From a checkpoint of a small transformer trained on Wikipedia.
Size: width 512, 8 heads of 64, MLP 2048 GeGLU, vocabulary 32000, 62.5M parameters.
Architecture: rotary positions, no biases in attention or MLP, tied embeddings, capped logits.
Training: a variant of Adam for these matrices, 1047M tokens, 3994 steps.
MLP neurons of a small language model. Each row is named by its layer, matrix (gate and up: input weights; down: output weights) and neuron, and shows model dimensions 352-447. Each number is 500 + 50 x the weight over its row's rms, rounded and kept within 0 to 999. Numbers have three digits each. A neuron's up and down rows have the sign that makes its largest values positive.
After each neuron's rows, "fires on" lists the tokens most often at its 100 highest values on Wikipedia text that the model never trained on. A number after a token or word is its count.

L7.gate1159:454463448458552460529502514503501558498484518500511513534453390590514501495459562548465539542512561503460492385530458604526530515464408435499565468421553458497420483550475493456512483534521587509491403411505564461515513459629506508466457469503564499571419444472476591538494467514471480507
L7.up1159:480545598556452534506444570487487544492480513467543440573533523485493445488486436561525452438464485584450521540490489521487432417441444426459598491482450488481477485446560660463540520592488503452447497480490438447412464510527498524538599502447480523408525492502582424519495508439598452431
L7.down1159:485465543492543476398440497514497532440408457444479447560534404525576518532481488554497497434568498481459549392522508582525545428604531521511561517482513510424476555428555557474510509491450457421461534512429506434532490466516554450555539484390414523496489453523431463429513451419515445550
fires on: "'" 36, " first" 10, " piano" 5

L7.gate170:408537513455425443482568495479595445450455520521503547534405491495503409479546466511547395415531468557575416493592481484470423604572532470518451547569538586505523469545535511509498528441530551416440504549429440495461422503523532471509462473618462499508425547442495433514491525572444483472
L7.up170:523429477447469546475476434505512573549444482478480504458511483449641608417513538441522488435472483496467504452556402406586476567512544432498509477559556589578536466508509464624481474427435547486546523564560448550541526515388463478417440503472514446436477530454438462470584474590555585533
L7.down170:511495465477503497480534539509430410497420493506541438535505483517409474478584563527445468426571540570416509548500537606460494549545513413461401508442474394468526508535450571386475543443447423521574518477507523525481524406535536479508446513507513523554505522576561558435438422454571485534
fires on: " and" 22, "N" 19, " |" 11, " to" 8, " or" 5, "---|---|---|---|" 4

L7.gate68:552565515486489405463431485513570629520571563498400424581542507510553467570490515562507528487571459554481478533545494486571614569492576507487464577669427587497500488468458482472450455424582399516620468540501529475570486512532497508429490586576459534452509478486539546553518555551482527495
L7.up68:513542492519494528526441517554432468520523475544422491485473455459474505520476495438394586539494622559460549466378597490476435531529468503569525484552437395497511454418503508488467429618485439482444484484508339524457499488513538526499535487441500480440594533430547430536593380523560468492
L7.down68:525541574504501489494464497557543529486499470481559567420446379510558400450458537458473463518524395483485470481502471436481483467512428499486491606522476577453509517585537525537546560470455545517522538478503529569534488487431517490502543493575442536466547507517429600517502435483550468536
fires on: "\n" 50, " (" 6

L6.gate372:424500457522496472496494514559593504526427605515600559454455472524415543510421526513582463477495459486515476387503451392409431559459462461544554583620543446431449483487515493494486393466493454473573489393523450503457550540533458495433502505523461444621472520536414568596432509512460494442
L6.up372:554423462482472538531508454480456553435520500494436566444535476484456607555505432548543428520442476506436490521427482489428510585535456455486494584533452427464454542407396496482548467598459565495538490441461464592551485540527454575548535507554425480478452492529527496557495477553432494420
L6.down372:411411540547514482432535412484486544505540478501531466418503484419408457540557437485436488471410493515465453543482523616547499569472442555517550541459543516540465480492487532514533546491480467487529536473558539515571528441592527556506566482558485537506526482595510465433494599511479430540
fires on: " and" 28, " Votes" 26, " =" 4, "," 4

L7.gate447:418454556428531460442410513547538557477613469535496473479562544498517537570481476589505401500560495529551531452466550449449519416532405536417546585513367533460542477347458496412524477529453468488530503420469463574522528443472549525586432454527524433411423482511477527587456516516543511487
L7.up447:591525529591469447482503500481437484509533517492432431492403581533465473458482499593448399504468504412451569565530447482447443530493447575521552459477465641574425503530456516510538552551525619558473506504537461488489363541510558572450457488451356459500528503450451509592554482536514484554
L7.down447:476495524425454440440559460516564469586397518517629470473468487433423557487417513493506435542539554475512459485464537477564484478528530489460567589563559462440522514415483487462495409470512454472589558449522499570527588454491472499437482493585584527472494500568580503551506457543533512503
fires on: " and" 40, " Japanese" 10, "," 7, " =" 6, " American" 5

L6.gate1454:471452511390501420495466473556414585489426481433484549572411500525469416444395539530516443471495574466474562530526638480426580480518496444472520435553448531457487456516587516499422408451526494541513435453512500542545517593605524443524478509552511552562431506565514474526517477523584509402
L6.up1454:455540532650539475454515516516541442488500545465490498592509523491517469481479457560506522515497467537467488581528478538441554516553533548523524429535471521467534490517424365543496457480478474453522488545473564461532467541480533539517503410470515468562482531420524476562544546392519549520
L6.down1454:507533472559491547441543559521633493450524460568517540579530393571548490487470452541477505485556552570497570541562512483522490464558555585445544477468546486496448492631496503620526473463608549471449438469427575503530562500448446562555495492519507488471448581350465557521509523474577550575
fires on: " and" 29, "," 19, " to" 15, " in" 15, " Java" 4

L7.gate1054:497563570518514532500494475456555550411501494463459483457538471476470498458529507466580470421444425578547571576484461517515551462419512485558553558575573481504428496482433443517526436364470519511520515541593518592521476489528512501482498489499572456575423608466449487484477531488561529573
L7.up1054:488463414526505506506491577478520554462471454474534464495494425495515488570465455556492523570514522475470397498466524424452588498545533503498568514474450482509530478410461576556428475460480706515465542398551520399489470509481484524511512541510542490609580513463478578435491458524389543447
L7.down1054:438475516478551481446466409547516467553477454481485494400553501500520596549600519482520496459520508450399591517487524488455548559489546483499458535435534618445509610469531414500465468503431440467503483513454471517459476457413577508416389555541425541460522519523508491528504528467530508531
fires on: ";" 44, "," 20, " and" 8, ");" 4, " after" 4

L6.gate127:439410507574586483583542494500434497502478558444453596506455463574469515514551551571457478434456532543501497470534490601529573478457438526493602532471432504526469484503424515484439404371533532500585455482483468454519491458512425503441505463569545558500535468557436521505493479509360442484
L6.up127:524429523480506577489440494430490527492471467504495453570447466556467521491522589566519578543502381582517429495375550442464489504551614481567586492464448576500491501479547516527475533579584547629450500441500494577404490540443470503451494542473503427518558537568474506513491498484426481475
L6.down127:473488446536481572506534500471514547571515487436573391473470421553422431529494489511483464610510399434592492549521513543487484521487514537415392572515500481446503530401490513525586602498541416570461451493474576521484585543472576492586492565480498385555440444475570429555494518438495480573
fires on: "'" 37, " =" 10, " mainly" 4, " with" 4

L6.gate1518:557458510541497554497483474529393480498418579479557494408472447585432530445521491526541471436477477503515513467472544452571526485477499530405552487481444497521493456476479514391452488519454439380570472520460496467555474511578479494445513513542467583540456522583490534526404596510426537462
L6.up1518:497513426492470458459558536489520418519440488426516486474496462532541532478547558451510525535479542550603424569485528592511494475475457542497532485509586462522462416564476450373523481488561488446545545555381488485543491526485501452499401462412542554571475524519448525507522517504515438489
L6.down1518:585506575591500511606543526457544498483532537633495566494523502533516551534594612500534473523513600536503565434533489545455489449452433506502453501574493511532557497495461478448473484502554450531574432553446475535537556437567378484487415548508466495453513445552426570540489458567439441513
fires on: " |" 63, "|" 8, "}" 7, "]" 4

L7.gate54:462509470484569357459494586490524443459527517459437476491502543493445381433454520455532426481432451598528555441490549529514484433515496485481533523555476579447545538460547433441524469469426443385565515511553540544519476491547575502492444572509466538532422476540542494529500472602580463523
L7.up54:614518582486505556568439521443609559505426572559515530531629497573453536534440501423485433460432461483502467506552448512563462456464486515567474457531468418493525504390490522582388497471523501449544550528427449541555445514513533503480516503476480486624467584505622578558488537517541539500
L7.down54:465548427497595543515508600446508522454411458368513464505482447502446421473464505505525478532464535533502531478544529554506425517536470533547458481466564417468523571464555502513433525517501441559553394485656463483484463451446468555490538426548458556543529576562512605503615518485458467561
fires on: ":" 67, "\n" 26

L7.gate700:430542400403430447502427485574563523445529465564413496465464577495384451484419457501478513372593475360467476417544531544469621437524515514443451477486486530464666444498548505480399473474478512459469480438444516532500531489482559541460450530575517592552538397459493513495464463557431493501
L7.up700:488496502466483567559457609527507500448465484492453533385448546563484536524482509450527539542455432407488532531504482543483579510472560519465552525536613403547509550442568435494450348543581396414427455481472421465476562477546520482485442564488544554514477535465463518561464543594493482496
L7.down700:581544443495536472444462502558520526569470529560480502402546471488439521515547509442465509460536463514487434441533495550441520486504532525487511523458430567479528583470486490508470522395488458495500500492476408482517554470495498600483480443533583505585499498440504456452552479490523435466
fires on: "," 85, "s" 7

L7.gate599:534529536521559452535552520524529529433488505466453502506475399577509432532459452421412579527474553567475493474464409490432544431485410495508470506593451551489392497456533535463486457525474520492446527440569349506534437524549528556631441474489556528499464517563467476535500506580509428470
L7.up599:514493446564496486520520554457551607436513530472616547524466608508469417446561561547516498520486615500480486535518507546566486523520526445478497552521501505486457479499569527516444481484444550504490501615475477455534429525536564465455412421476501491529386425472570523495601516439522448553
L7.down599:456543537524533442547494539522352480631434565491467469514475527440484571440435511546459529445536536539445480554451471448511566576344537516553522446497501460514549567535398484478548526538408443558528508481434573383568514460493552460432479542437470439596504500434579522531473490451524554467
fires on: "." 25, " 2" 22, ";" 8, " 1" 8, "\n" 7, " 3" 5

L6.gate1229:525508451414411353499531504485426587547445543588432491411511494537412531502440525539488494507578441410439614544527479452462492420495507542468511514512541510480465487496503482464577503473502486450481473441602454518574580523481517586452479516601487514506544626539538601489476445510503424416
L6.up1229:423504501524499475573518551524527601542495513483334505510486487548501580486469500530454497520475534473425423444545569498435553475462492558490533546506499476527543503460468467456475463463557498408492529376493370423495492469510566537491507475445565532478534473420535485473457545508453573463
L6.down1229:519439468404547466434562554462494396503498496452532457472474494441583512524513483502553547527501442459473553496467429565617515504434517445376515427453579537502429479457544455581502420464498467505466431530497395561502643463608479497453410500477516494484460544521506523543458428457551452463
fires on: "," 55, " and" 19, ")," 6

L7.gate1963:429484547475609445504446534533513611435442553412535446465432454508433492393327508447496471496565512542411462488480502447544456473483524496467575536436552384446479568521485525431553461453504508381555466459448534482561526544562493552495552527502572512527395462449454419475493492521551512432
L7.up1963:495540453486497489522469548546460584425475461492526503564519533564529504433509504611579549467488497468575502493473480580503429489507462507499419528508517470463603508508525531512503414591508475506511509456533471439411500518437527490533514558493469530488473507550582482358454478469518487449
L7.down1963:484492556511568445399472533580524418388503545469427562487586617585482459454561585459497464393478437522643461546533500547434460535477474551512517476590421505425515450503574501604427470505524453528603561551561505460472465504498492473549485540583503493579444501532545531489490566532512528406
fires on: "-" 36, " of" 28, ":" 7, " |" 6, " and" 4

L7.gate1484:535500467504526477560477403528496528472464542502521567351481517466509421520562486503500595449505484482453547477468440478589506503477459357467540478516486542466432470617535423554524479496536599456557625494490539502539538466467514539380524550485495619455452459515488475568440509498492462599
L7.up1484:467512522468476412544585564493544516464534492579512574374573507471455500473542453532523560555531485481475511540529473463548525472479514574470514450553527507472494481512511576500478425438534557510548492485446478510519514463535506577446485496448467531548412438542480483533450513523458513482
L7.down1484:441535583545484522476475534520513409541441566528538464444485450561400485507547464541461484488602477460512490490494442487399490449510394548512438551543457484495557459544537593489525563488444560513456447473515484543517538392371439464573582555535535502510464527534505535540495505463487440482
fires on: " of" 47, "-" 8, " mi" 5, "^{2}" 5, " (0)" 5

L7.gate202:475496552503458451616509476465436470530477548472505519528451423521552460412452510520463526548388441513491516479556508576402511541539494505492614468505495503418535523533465525528496476566507554480506451493484465502411614535472531543535461518491443478462527499469476581508481331553445412522
L7.up202:488500511527472522531500478516512415454535482467425488568495533537472488445470492418534515499506420532496496491476488523431504591541505509518493548379557517539509399509532509547420520440481472421477428494575485453491412481578540500444453460468511442596429475540535498572415544543561573535
L7.down202:538530538468452538564448509467551494519541487489499522573517488472562500416480512505375610504438503466458507601456539558380496511556568490501526502406575414469465536468396501448513433521486505403431442419501487514409514429573507494496472490456437452486457479541462554469561413543407484583
fires on: " and" 46, " or" 24, "," 13, " but" 4

L6.gate1272:442437432478532464483466527543556526529501469519506601490475441483608547517480521554507468482546488534565546477450518488562542568458436394412498551528487498418500458529487593494521361419505486541538394372514567483439620475534571574557483364481559558487466430515460490537514438417554577481
L6.up1272:398606468505461588547508537490506546568436488441549506432521628480439530438560528439458603508537519453554639523491434524498451420550546468464508481505461496498472536439556447562550447436548409427585533542533471538555510465474539479527562543549458508511574536425545510479507535473504451481
L6.down1272:549468458477484482487509462499475441490520496466510429486480440386545539497526577496463602444501550542500557454542533440490529443553473494415501494527479576454479525408594500499497441484447520531444556510525547589403524518508638541503500471466508503525548525570494514547554488534519579450
fires on: " and" 42, " in" 5, " &" 4, " for" 4, "ve" 4, " |" 4

L7.gate324:511493528454498400570446450614432570493549588476501437515448515502469482506491447558470452509480544549457557520470580394442470455512470482418506435565416462476432491503481543495501426455567437515558463585392461502536543510510628445562411597517459430537508512508505580504521534485529457405
L7.up324:567611392495476519523508433535491427384519473514494511505567533509500457494505486487458448488471498446485525489544454526475589499540531483538562440480512519595532483408570561611517531608394485559443449533551445495478457548523560567454412538450540512625518567448499452518428554520478533635
L7.down324:454526475482471486477491450440494398599447450533479538507545443477544491488558447544626492545520446509482501503441571523474558497493468578557499501500513469512506549523558526489582472552618524456487555525524519459539530420549550530431498496557479418519560481499468458507487545454549466433
fires on: " and" 49, " (" 14, " or" 7

L7.gate1194:475511552492458453484539475558484453493511584528432537480503454569567471450452465572475480525480417552559552443555506549532419535497532472476515472499540499430479490485547450541474535425554497501493469401507450418462546586563472532431512539441479460476408486484532536643476503570543568492
L7.up1194:539598537555532484550517482449489420480504489569512517488511505548490456505480536413510438534501434494455572522516551476424477524486516417471531473441488527434532494448475432466431610404547444452541509521550475497484523460536533536585405500497544481474478486503578450478473534417499472462
L7.down1194:476566516584384517445524481577451470512554497454435546526614626470564486507526558615498479461512459470491651494570489492425481568402527544446543607460493536571497432543471360534439569453509450493472547558477440522453435573448499426439445499554494439505477460495503461529545570491431474418
fires on: " in" 30, " to" 15, " as" 11, " for" 5, " a" 5

L7.gate1805:523511519440558543518480475519517562517484546513557525478495530471476533538517439545409506497498566512497552513552495514531516490452573470537573444563479583596391529514400492502546502418561523550510539520446463584650444499485478499447468538508508488529499610417461474510511367465496486478
L7.up1805:417463465523473592479477546525608530487561480508478478543531467500526464484443420553467554537558506469505457524455470520506487482480486589457419483649438458559519484496487446432503547420501504465514494537493516486483490491516419431549432433543414431471550443495509353491587498551561506517
L7.down1805:499519461473377485406506462566529517454515454483506560520553476605517582507481646495484500488522452513469504488459454501456576537436542414437596439368490567527477475476473454481455430502505468459544464524521595529448483462491516518463499488476600525507506511489495598608448586479528574436
fires on: " and" 24, "." 18, ";" 7, " /" 5, "ed" 5

L6.gate14:560589516496427614541552535485418497464427469545559498398523422596452524449510498551459419594382534457499511499444523471483546386497462323508512509520461440464522466548484556417443503481514623342557602482555507511531511421501478430510418405525421555529442524422560436509533511471572452520
L6.up14:465493507548567539449450516542526477522501519426501580459464487523532445470420552506527498514502533491593475481434508593451530487524430531488520471505506563414516508509465539447422385574532486440526445534529473480502417502424498513572475432522530494485480480486535556475481455472493508399
L6.down14:515492480538450544488492503506559501521508554508426653494497545483525574474535531561535492492458410447553512510518489541449507479506432455487462538461590515515571495526450486518496593514543429409512489452472492487499444517499488443474547543470560357515521465466520550448477562533431411461
fires on: " |" 64, " 2" 10

L6.gate1474:544511478483509558502548479524594428445479530522540594492434483612522552379504470515522416516408588524494505523457489519594554574506565465453493496517464496561487460590550527509512483555636488514537542536488476467493480510502493552440464603513436430571484396494516447428558511463502526506
L6.up1474:451611452463546507444507448469588460460513547438530535494487505464503465538488548532431351487498577514479483480480549493497556439458543468528493391531457562550447521547427611469448537567477443348540439555505506506473470550403376474526496473471542388537547485442511425487531394627478515439
L6.down1474:507471384550465509447492533603467436604443471468463488465438458529491578512513409509435488572488467465519508507470526473532503470494490436588470444556525500494513480498515495527528518469456565527452507503591437443472537579531528467481457445515535562415462454402467594464476581594488518554
fires on: " to" 43, " never" 8, "-" 7

L7.gate499:530426485500575496413520550472583415495531576586488503490468555486471429545445520471607565568435498543466481511510439497497403535518530431517576457495477454579456455499441497469471432458461526420543519487492560517549513526599538509483518472438582521485490411506535542462503583461523553489
L7.up499:445471450469447533450412568369554495501426388592514468548520506522518535497460482570531580492458402453524524524451479475437490492499544470552526369535489451483505472521496508432517559432439466620434573510496465418413517465508527590524435525547477573417480451503523476490539507452535501516
L7.down499:487534576434567534484423543525456495544504464462426571471508560464537437446476472459478482616510416463526483461478491523501501470502483546545507556437443467449498565559508465494455571508482545548506428443509576453461557448518578613491462470471474425501378553411437596478469460470441374435
fires on: " " 29, " m" 28, " (" 10, ")" 7

L6.gate673:494509535515480518510548534560514466550539464492584520536482596512552524481539494565457564473474499550479541518571485479483537560461425399587525418424494474502490459530519549420496540509535480446425499486547459529573508513505420451365454432513556377452488406447494500529512492444535516458
L6.up673:467443469477445563511456518428474459518537554578529515525496466537442557469476549508483464523471434456517460578473516506537526581516564449529516432507550476507512508541557690451423548492434445613471491507491526598516490449552481446503460442472526543559504443383515492567558482492501529374
L6.down673:438449508454449379451520517493464467496455472588497549558529461546520592532453495572580434476508495525496534465466459494524579473548504546484507555546514516445552522459507561557452442489549429499524536537566486506522507449568394520491518568618519529606479488550486523553528516520550500507
fires on: "-" 34, " in" 6, " re" 5, " to" 4, " for" 4, " 2022" 4

L7.gate1605:479523537471410570466576553475588460471447497566567577430489470517485563499576543454447494474518406511522512496468484457484597478559552472491450415507562573491554477516532550436414570658484518486506525479458616460507470501484409555385473483550575515570360499450459459507407580505436481464
L7.up1605:521506553441522533531504413507524520538470560532487570532434510492547551575477496518532387527434464417468520474434552526590571525463463494439499437556484544446478532586550547477517551530495501430516594493519515464514480391392581605479577492490474578540534525473524464545510500540499603488
L7.down1605:478461464437414535569468573504457440506484469482476531466446445533436538517552442526446490407596443563590390527435514595403524521562513564555489491527489542525444570503511469431461441551476528507518406462476459563550501469551452443515540519507472475499399480520474507501400487499445425573
fires on: " to" 46, " could" 5, " being" 4

L6.gate68:461526510449509492449465405471536530418493511495372489468636491544406570556429464559391481455459501510461519524570548465517511416478541466581478438486473443389501573456572553491544470447511496456532496377509440492457480537440407538386402572542492425551446473480443493475443469621488534504
L6.up68:543548429453492521469493490502565528515561514535461445487430545537506525458553557420455535533515503414538475475442479513414529426539459494538504453544504496464498488478451520527465496483498342444542458472419492499505522448426438529503480563427523553599501426442490381444540517556479502557
L6.down68:448498509502530582550492517500522473495565476511513494484493529501516457390561569450509457543547466610491480445471567509515488455492455520417435579503503602512473497545449478530430474483304472546480572467530502532419413496540568509559539439565434501482567562496515551439454534513508490427
fires on: " on" 18, " to" 11, "-" 11, " and" 8, " On" 8, " in" 8

L7.gate1055:472538506569492447530495515456594553438481533495510506522499481527483525544478477569496466435485468427579515560521520498384533534443523480491547607467445448442549552477539515539506531448528417423553441540473441528506411511530548503417503551463399506510498615415454494412507518540475483425
L7.up1055:515539497545493541515440605575490420501520486446487457517482464538513478529511527444505471501414509467507602567538487509489562549459531567554512424509551434541585450546479683510485482448512510493441563491476432500553462543461373406396562461524433497497468508459414538447530424478393501388
L7.down1055:414525505545543464547587461523505595480563488515466539452502524511547532469523586554526499466508518465426637503490522469478460504464524469490542542492458473574512413529454473486439490543446397562458570455557460540506450568540504447414440502518525494495409533437527532493613578540411536456
fires on: "." 59, "\n" 9, " " 5, "|" 5

L6.gate450:440514529447619407637464496478489492499439474481458480476448573492512563508471529416440551525540572539484524512489507516442590413468449419486580567446523435470480523453477408411498516531479536568542497459602447463570513513518613564557538519411538498548490475540464519497487420462596570516
L6.up450:423484517541533442556482544518518405495546466478565489447480457501519623494563457468507533459522548528544449524459493501522511461515400490542511401450413585604500426398429456483487526562442451512524467458502468544478466549538594562455546530453587466487528491495599482516549474524473406468
L6.down450:446407532522472421487473523509527465440546452622520453453552472448598511466484643584527465379479436477560421428496556552473491449571427531574515429570543374548464479518519600547544570480489485490467568581539483491483505452535556422443504514534589435407465455519584458536489513510471584472
fires on: " |" 30, " download" 16, " yards" 10, "," 6, " 2;" 4, ":" 4

L7.gate1715:542478444484459498541438498509438558508412519511468456521437414582450435561455463509415496550434516525429546471504514483405483504454567469517597460410490487597466419524450523455480613461532602496494453536498503429416474462580547457526490573459490481516480505484525469464515441525561566524
L7.up1715:575614506507484531514559550544503447484561499533438444474534493537496473543609460398421530431479498545391524635538422475581619470483512476575454489462446445521501447496447504550512511494529523504528392489514478386466420578589502471437503541591537496361443600503498596519512584511497395510
L7.down1715:501455445597469475444495583512423494488524536522436516443428527545410491575531558423481573553512434566446512528528503539397495525470454447531423502364367496574505505482417484538525509576470492445470486442472505488500521562511471468504535546491567541502437526520529570481507514465487551539
fires on: "\n" 48, " was" 14, "\"" 9, " were" 7, " is" 6, ")" 5

L7.gate1804:532570407413519590447461442433510521546442485495425475468518377528409446599415493524508519504416442476431493455541600445426573527482504510499585459453477479461518499420492474518527494509514546563524438562510467572499497581487433522381469527484584440517497564467417456482553470537509503461
L7.up1804:479534475566497541507447452491481509538434456509402427409529496524417460453450463490475553472420492452528562533514557524422563514429631506470549494406469442407588518479507510483558545503500529546559500538589537534540482571582464575485522494486509533486535576492510537527505496517419455557
L7.down1804:518485405521421539470422476439502581527469583533408503470530428532451530527631448488508476552515479487495480493508552425449512525540516490402527477459405537572577575499515474462430504557486378568499467416456479492448498487469484497490497509511541484490497517513528524540444505570390471518
fires on: " |" 36, ";" 30, "\n" 17, ")" 11

L7.gate772:458560517527415515497584550542519490574444538533538474503598385532483546496456498498447528423540523492519430530512487455538446523476400553528435526524484476412471568544494547450465486420475414470533532425554459498526419499511445476401421432491549537505522485507453444485503457577531474619
L7.up772:510544534523499571529525534467492490486486478495546446535431499546426452426564452550444479510466569462522443534540485413540465482535449471475475499630437495503499436406532642552529473511426538471532509460426523430477517508484496542501526589576468571399528489568581457512485425486473386490
L7.down772:460537541505438468422527464574523477513438494443537503478456424400517438504581412450521486460553530519458529462475514604504466482526549458498523479516573532442580519543505562602501542492521426568494465506460454451465546425535539458539448470474553529531469563514506546531420566467558559531
fires on: " " 23, " 2" 14, " |" 12, " 1" 11, "-" 10, " and" 6

L7.gate796:439489500470427543418551477471567491442555489533481557523503523568529453478490524531536549532534467426539524457470524460484422512458486412398489496488474409450464478514483411431427471497481553536590488563545504346442527528597537498496520498567581503493467471425520498477499467414570419514
L7.up796:461440544464443581533493553516561468480505502585479478528518458476551515561546517447422463512546458434615511545477565470572525482512468443507395466452506497555568488477494567479514498384514437486568505457575479510495516474482542464491531471499560574507439435369476484604553510462531460422
L7.down796:570494460532435439515361496494525506626465597536523513517542511448506475537427619616420519496548440478470496527501436463499435481468500469505507508477416594459458427569443472510476551495431552514581484482529499561542557516450475463480574537355561557554437459406478492450526461554488523528
fires on: " |" 31, " in" 17, " " 7, " for" 6, " (" 6, " of" 5

L6.gate1429:454511459504394510568429482502513571494447547495479495505497549453390514594426481508546451512464530476598558443477506522400479523488483513453577533567380536474506574447536543458438452530511493486540495527477450488479451574595518587437482573432472560531459560525484448526495521470376503500
L6.up1429:448562473492483496466412343539434544491409523448499550561521554521453555527456528527468465606620481514568582430507463476471482533460460508412480457532447328420533435443511495526460490542569424423506513465462545536480532407536508590484404484502504506544557466551525482589534503507467576525
L6.down1429:479521541519516514488508519511529460546472585389593493415503537549496396582405528480517548503522401464494478458534485485534565516476479580439518444505543570639476461414507493583480466493546492470506488488539513554583489511495519510547534563510602534542545408521478481499483501470452536401
fires on: "," 25, "." 22, " and" 16, " they" 4

L6.gate297:514554441484450604514513438513505564452437528513539521534472552420564510416481472528515506497464470426388540513528453503546501529469420429468475459525516488535491454528545486504437474400570510501542483497583530464614498546469532464477493452481483562453448563491568542503527460481509457501
L6.up297:544455532561489539421420530545624583556484431504393514576562565599453426545469524442648469494468438495536510421510524435676483479465497399487439443473485441482461541501569520545493523460508460448549604545502516464544494455583403524529590568509486533492468528548574554514485466428544422460
L6.down297:466498447449403506450465527526544539542474621505472442477553579528565472494506453543558485502445510459544526552539577522536536584356531489407469557413530535513521480531509486530512445468539472532528516566463522425491513537485501461496512498439503548498334600545414510501404559437548520483
fires on: " in" 44, " the" 23, " |" 11, " of" 7

L7.gate1435:546431417440403460515545575549540509441459496462524475429527406494441483484408493501494493524548473455511575514490494506406423546540446468430603487520498477562445570473582512447514405517477490559501499473500423585460543527531495562435553514491509455565522510427468477524518495506471491435
L7.up1435:434577573419505520420503541511538579422524448551447509386514472507507499543536533463548511532499447548506563559397529533441532529502593507503552530410574476606597546398636452497506435459488464465414543381502572543533544415580543528503480485503445476481508548503458551509478587443494539427
L7.down1435:483556426421440487473558393543468351528415428500477406412528601414488588604560511594510543493431500486483490431439510523496451567479444478487558426501470560488559570514599514582500460498539490589594515514472503578446547534519408442509560592450622519556518611522435511544535485477463533425
fires on: " and" 28, "," 26, ")," 11

L6.gate1401:476421462540554449528457494453596522504480528558425500503493392613444420496471531537462473497487481457500509491575603538506504458508432443540494450478471535478459470455461532579400492474560473424603464451447556510530473512529496484417550460533543538436498534493534542456535444478501525448
L6.up1401:570568522585498497475510481608553567442559569405502434474526519587488483565514564471481484556453597518452417517423468469518461492555458551498504373570514487555426536517548418549417440501483574496564529494416482483423596548487441539530524540460477458587432498458511538425502404540514499404
L6.down1401:552592514430489584506550506451454487477502536543487534468484476419507487413505607436530405504386483488568554539483535498459525463507528496556497568400516494543546556485454514523485504521475511553476538559550487450514495478486492473530476575586366495547528492511394556541504486478423451470
fires on: "\n" 72, " \"" 9

L7.gate1945:535498499492486489488439502534518543460434486495452460435504425457457469540507421489437531495512511394398572565517532501477513514504533532564534476515463501520465447536462556479551502531493504549522443500522389438504465461526470475507526494540504469593447596433521596530533467543468524459
L7.up1945:470592553546559443493512577491513493580486493569459404514512600518495461568448493552499452394499465481417583533513489507490550480465539484543542489602541449507514465492456476473492607533460561486532495456504560507514490547442434579550445443518505400486521507504416398482500529536489438452
L7.down1945:514389387536470517488405424523432625437517563463478397482537459493465550507509558437424541527551531457550540436526513456429516474471594509403563499423443515509462544453549572484436476496487444491463535419466531528366538482588383414462492521432520554607477520540515527543532461436477497486
fires on: "\n" 41, ")" 12, " |" 11

L7.gate664:566548500439563564467483404511567475526509535552478516497468444528542474462471480495506484468475542570529432549544509419579523476466546519534472467518536459442487586480531543543535441532498489427532504394499481543519508439586535598448479540576567500505367448482425514483487372465460497448
L7.up664:536565518525493447534432465527543461408445500425599495530449487530441460482525540507509529542526455461567536463391504462516517432475342371392492494502488561550582512475482620501550536501490532412455405518591509522535529503447577619540384541468459389428471454547432449449548479441442489594
L7.down664:479529540434530534429413511515446547445477501543474467526482506586516497446509469510621433522486549430489536564500426567525562498619453520459483536452406424465537481576486461482466555485461493508507503460484484532496533513445507452467521512474435547545382462477432567561559524416515558507
fires on: " 2" 17, " the" 14, " 1" 12, " 3" 9, " 4" 6

L7.gate1351:511515514443516494557369489610494465528527523484415559523540475502436507512454487566431515455518528525493580555541457472395545484524593388433548382411490517492523486504495475484526450479586505513541513565492475546503455491496457485486496512573502426506452479491485587566476550506467520447
L7.up1351:603484482531491468488548457556537543446452489517469488525513513560542528524419517539393437450564455539480568516570453482484401604531485556489542429457445538442449562453491468565558574539510512543492423535521420472493522425468481517479469544486479466478418565551479529565524538528573528510
L7.down1351:518490503506488496545540570460536434536651474430459483486507547546646527449560519558510527504484458523526516501527526468476496535554591576507456499515444554482465495449525479414493541502483501541375425425464545597495537468556496494563532556543579451529511502529539540517542544551480519524
fires on: " and" 26, " to" 21, "\n" 10, ":" 7, " (" 5

L6.gate1574:525514520503509487480473491494545428530424550454439555465526540511573397437461470513438457446501525496543504487513503611527548471489513399430462518528459455493523540461554529486423498467539427469467516446551487519605466451566576487454438424502542513596519508371482453617479473536525477513
L6.up1574:516385556655483414449523490517480529564472539500494392481419520558477548493508394540426527484491559514487517523552570448486514475534544529490423394530496495513489483607583544521524463499524486427559472468422421576511491446510486465497575464551534535506493489513488467471413523495476449423
L6.down1574:583443547511577464493520539459557495629505516523478498516422549646454498502513423470536555500473550517406480547498576469548462543531532499503549434430621486407475399541554515478534406434516470517515457490440473534475464476516425543490558475639523567547532472504504450453443533427519494465
fires on: "-" 33, "\n" 32, " |" 18, " Year" 6, " year" 6